{"intermediate_size": 2048, "norm_place": "peri", "norm_eps": 1e-05, "rope_fraction": 1.0, "attn_scale": 0.125, "bias": "none", "init": "uniform", "init_std_up": 0.0219, "init_std_down": 0.0043, "optimizer": "adamw", "schedule": "wsd", "decay_shape": "linear", "max_seq_len": 1024, "train_tokens": 605400000}
MLP neurons of a small language model. Each row is named by its layer, matrix (gate and up: input weights; down: output weights) and neuron, and shows model dimensions 368-463. Each number is 128 + 24 x the weight over its row's rms, rounded and kept within 0 to 255. Numbers have three digits each. A neuron's up and down rows have the sign that makes its largest values positive.
After each neuron's rows, "raises" lists the tokens whose logits its output raises most directly, leaving later layers aside.

L7.gate1530:121102092091145124140135119166164125142130118145116154164105106147136100120171177160112139110160146148097111129153123106089099110144178069118114128134093107141152122166145118149144158122153152075112102140114129114110124138127108134139146112125142131138122148124127156104140098093125120143
L7.up1530:134156116151165079106134149136107114077120118124099135160139101154154109142124133132147118093163103126125129146116074107139128127110140127123080112122100159138094161138147132114122158167151099138119131130105154058121160128142111119125142166153167127115188135105134105121130097098140133146
L7.down1530:164101110141154149113164136122152128142128138112126120072102117156096106110133154148146108108166110100122102153136100148126146110154124136104115112113120136177119121142114100120130149104148123155120128127154127113169144139131086128124116156157203107094126172168149096111169112103131136116
raises: "58", "06", "51", "32", "56"

L7.gate144:146133123174095127094100123147118109166166130126125132128105129145143144160120129102097120130121137125134176124157160139114132119177132142169125113110149136157135162131135092168101147137150111127114121140125061164123176171133073155114153112094103100141154112121123149081128122096145155162
L7.up144:134113137094103174151143143129114108139176155134157136124134115117112105095135163101141162146206147141148086130159128130129161144109172108124127114134082149161159193168163136109117150136147107120090126125143136111107150166119131086130147126116112118115090119110117130144113168099130138170
L7.down144:126131144178117162116127143150140089144156122109143155109074169151159128138133143139109111130126105123134182128130129138150163105195133140157106121131102097124155189132106109158121147167127139130135129142126140163144127115094146171115125079041136152115139124124124126149112115128134155128
raises: "ities", "ities,", "ity", "ity,", "ity."

L5.gate1510:102094160151156119144125124151134118107137099145122087122122152150143191130101147111133106153159117130164160109112140133163135199168177122112128153124152129139116145100090188094118130094144082088126126108101186157119086173136170112095120123108106148160157151131095164133111113094119103107
L5.up1510:108095110131138136173104120119106112123105102088152093132164137124090156142133149120138153124150091146120147156129158179140120147123097138073133117122129148128176153136132143092118127141153095105098141121122116115141138135142140114120141147130106115098162152168126125157130168149078162155
L5.down1510:087125110141183165159133144129136091119105122126106121149144154110205179096116078130116102127125122118129132043107134115146117178147133102159131122157175128120106118112144172119131171117109107135157151136146184141098118114128140093094107109136110151141180141129171150145102122140133114113
raises: " other", " subsequent", " others", " others.", " subsequently"

L7.gate378:154117094097120120146132123111148118140143115109138099119093109122147136061128163164147116099119112084096086160145135100131157101122097098110144147142100125108126157155135145135127137129097107130120119118146129129140152167088092120151098129113135108159123116124135093113114151155142173144
L7.up378:140146112104105145117150090103133141114099114137085139132119077119130137176097152103145128148158130092092108155127121144125108113122138122132164141117138120104138122125127126171121066101117099134142108144084143111115148144143142113162110145130133158144107132149144158147111118138111144095
L7.down378:094150128143113179113120154085105103106136107142171112106076114127098145095125143143138137158144087144087136111169108136120154137115098138114136110123089121129107123139095128096116153165126121093143142142105145116136060165083114142111109113138088139154126156115158124150132180124081163124
raises: "ents", "s==", "s.\"", "s)", "s==="

L7.gate688:135157107123123137084110121149154143068152106127105127147140125112110132154152087159153116131134152101122094157104183115111132089182101124126156121069094127105121105155097143132085159123117070146141109140158138132144123090102125160099134147088148138137125132085131162148125150153158115115
L7.up688:130093095120128095093107120130179123105069092137117120143166115071123132086121120138133149116069159151139128109097134113118123108136138165128134149095127144129153114116122078115134148129139142121101111119129139147122090129117150103105096112089124167114130129096152158146119087160099123084
L7.down688:130128162135132152155141132116099146165177161130139130119089162140143150130153164106132137177177116116127166106153104150131133145092101100148085125167139130093125124127115142163149113128116107121130168108117106131140111150138122133138135091140147085145132144160127119124123088126108143117
raises: "lé", " Lé", "és", " Georges", "é"

L7.gate773:122141110150131109139163166107148101118115096116133122119112141143123112125157130096159135139134128131116141141144113094164116095123162113149138114143066142139166087173148115145102101120072098116139131118114147130067156135120116121136097117149130117144090099117110117133144153108163132162
L7.up773:135118129106152087165123121099135124099169103137152141099129109158128112138160151138131169138106114083106140148065107190126122158144112093157132125119119113134092141101092120170112152136166103143093102103105126135169109100117133148151085119123120141150141132084123106102117102152104101126
L7.down773:132138103141167157092131167116141121130097120134147139139122097109144118119161090078163136122130143169139137157138124155140154103130117061166103140152104119119189098133134127105105148105115151115139136099157152144080070113128155151136114129106124118099101140144104171104138141112123129170
raises: "ed", " of", "ers", "es", " from"

L5.gate117:146162079091160162147124115135167128084111133100095136120148164111140136120110158173121172148107162115108106118149117161131117149159140132142070132155119126170126101131152136134127120167177113104160140140087153134117146131145099171128117132157153107115152158156168093103104133137103128151
L5.up117:160160107124133125158136101134113113145103132132124134142146124132119097128098141083109121129147135136126116119084138196189157086171116099132106100111104162137101144122099107127116100133164123124156143105115132141115104133144070116153171138103110097164151134140166085163177115114113069152
L5.down117:098129119146121113093183117122111104121125115143138125115155150112165153147142130130078122149090138090126105106121129182123109147054148147102103119146121130096129131120089110122105148141131117109149118147080172118106153135107069145148133114160100160161140120170175135135142178124109131137
raises: "R", "T", "I", "O", "L"

L7.gate1723:116129120133148144148115127169181115102145140106115104116146151139130147157127094128108160076119143125119127131133115120166148154155130145148117133135099166103176137159119094129107116130118176143115164132123115117117153135130095146094113125108136152171129140113097135121144136135129167081
L7.up1723:108121184124102081133113127165157121166143107118105119094118177146095095149067135144099075124147107102139191159135129160150123126141150101130156104143126141105129128156103131171092120139156130122114121123135113121129136109144097134097165133133156154140110127138105132116168116116135113125
L7.down1723:109152150137152087157156142137137152095118119152155158086144136147094087085137090165146114120125148144153136119137134141189119149086176113124160120119139166098112121129133134142124126122118086139125102135162127159129128157153090134139142139160123138091119107135134130148136146115115088137
raises: "ations", "ational", "ately", "ator", "ably"

L5.gate1050:101171106133121147126088108120121154157147130140083095105072103171141158154151096159115110113164115133119076145148130105136127129113130121153135132117135129144117140153128110153130158084101122054171148144134111142191134110094072120135134076143133131143127095151116155147152141111157139136
L5.up1050:060131121135143122128135098096141143138112131115119156137113117142093117132171135117142106165170090116134118113129114139127107137164127105145158125118139144154112122083102128167114143141121116127127087126130112126114149129133133133129107157134133143125107148080123136129096089102115123142
L5.down1050:175133145097139126119112159168091101141134130138165132150144140085115119137071155099121163108059144113131137137105127128129114124098123131118144122114098132101136108166144125115127119158202118114119151176131122113128143098115136115099133123116120144145139142132116148158158124145126125144
raises: "s", ",", ";", "'s", "."

L7.gate1390:116153120129158140172147115157129116154106114101091108139130119096141110097112119179148123136160112171105112144116145171184104101203163144129144132148131095135108142130130135105118089150163114155135135148118075153139149170185105160147166147120134087151165154123115085136123133110108132160
L7.up1390:092139152146129126147129102148116128107094140156160120127138106120136127104099090135108137176126123112154159088119114101111130119139125172131142119152138127116093101119120106108109141149143082115145130123109111117101124135136170143126156117126103113135126093183144138140150128120097096192
L7.down1390:089146165180131122139093170113151120186131129121101145153126113112114110141113125131116139094121068092166112082134129139117126154121095171141131143146119119137105108109116124143086124182090132132132119133144087169122150133148112154084124157094102061140133125136119156113113081127121120142
raises: " it", " him", " themselves", " itself", " them"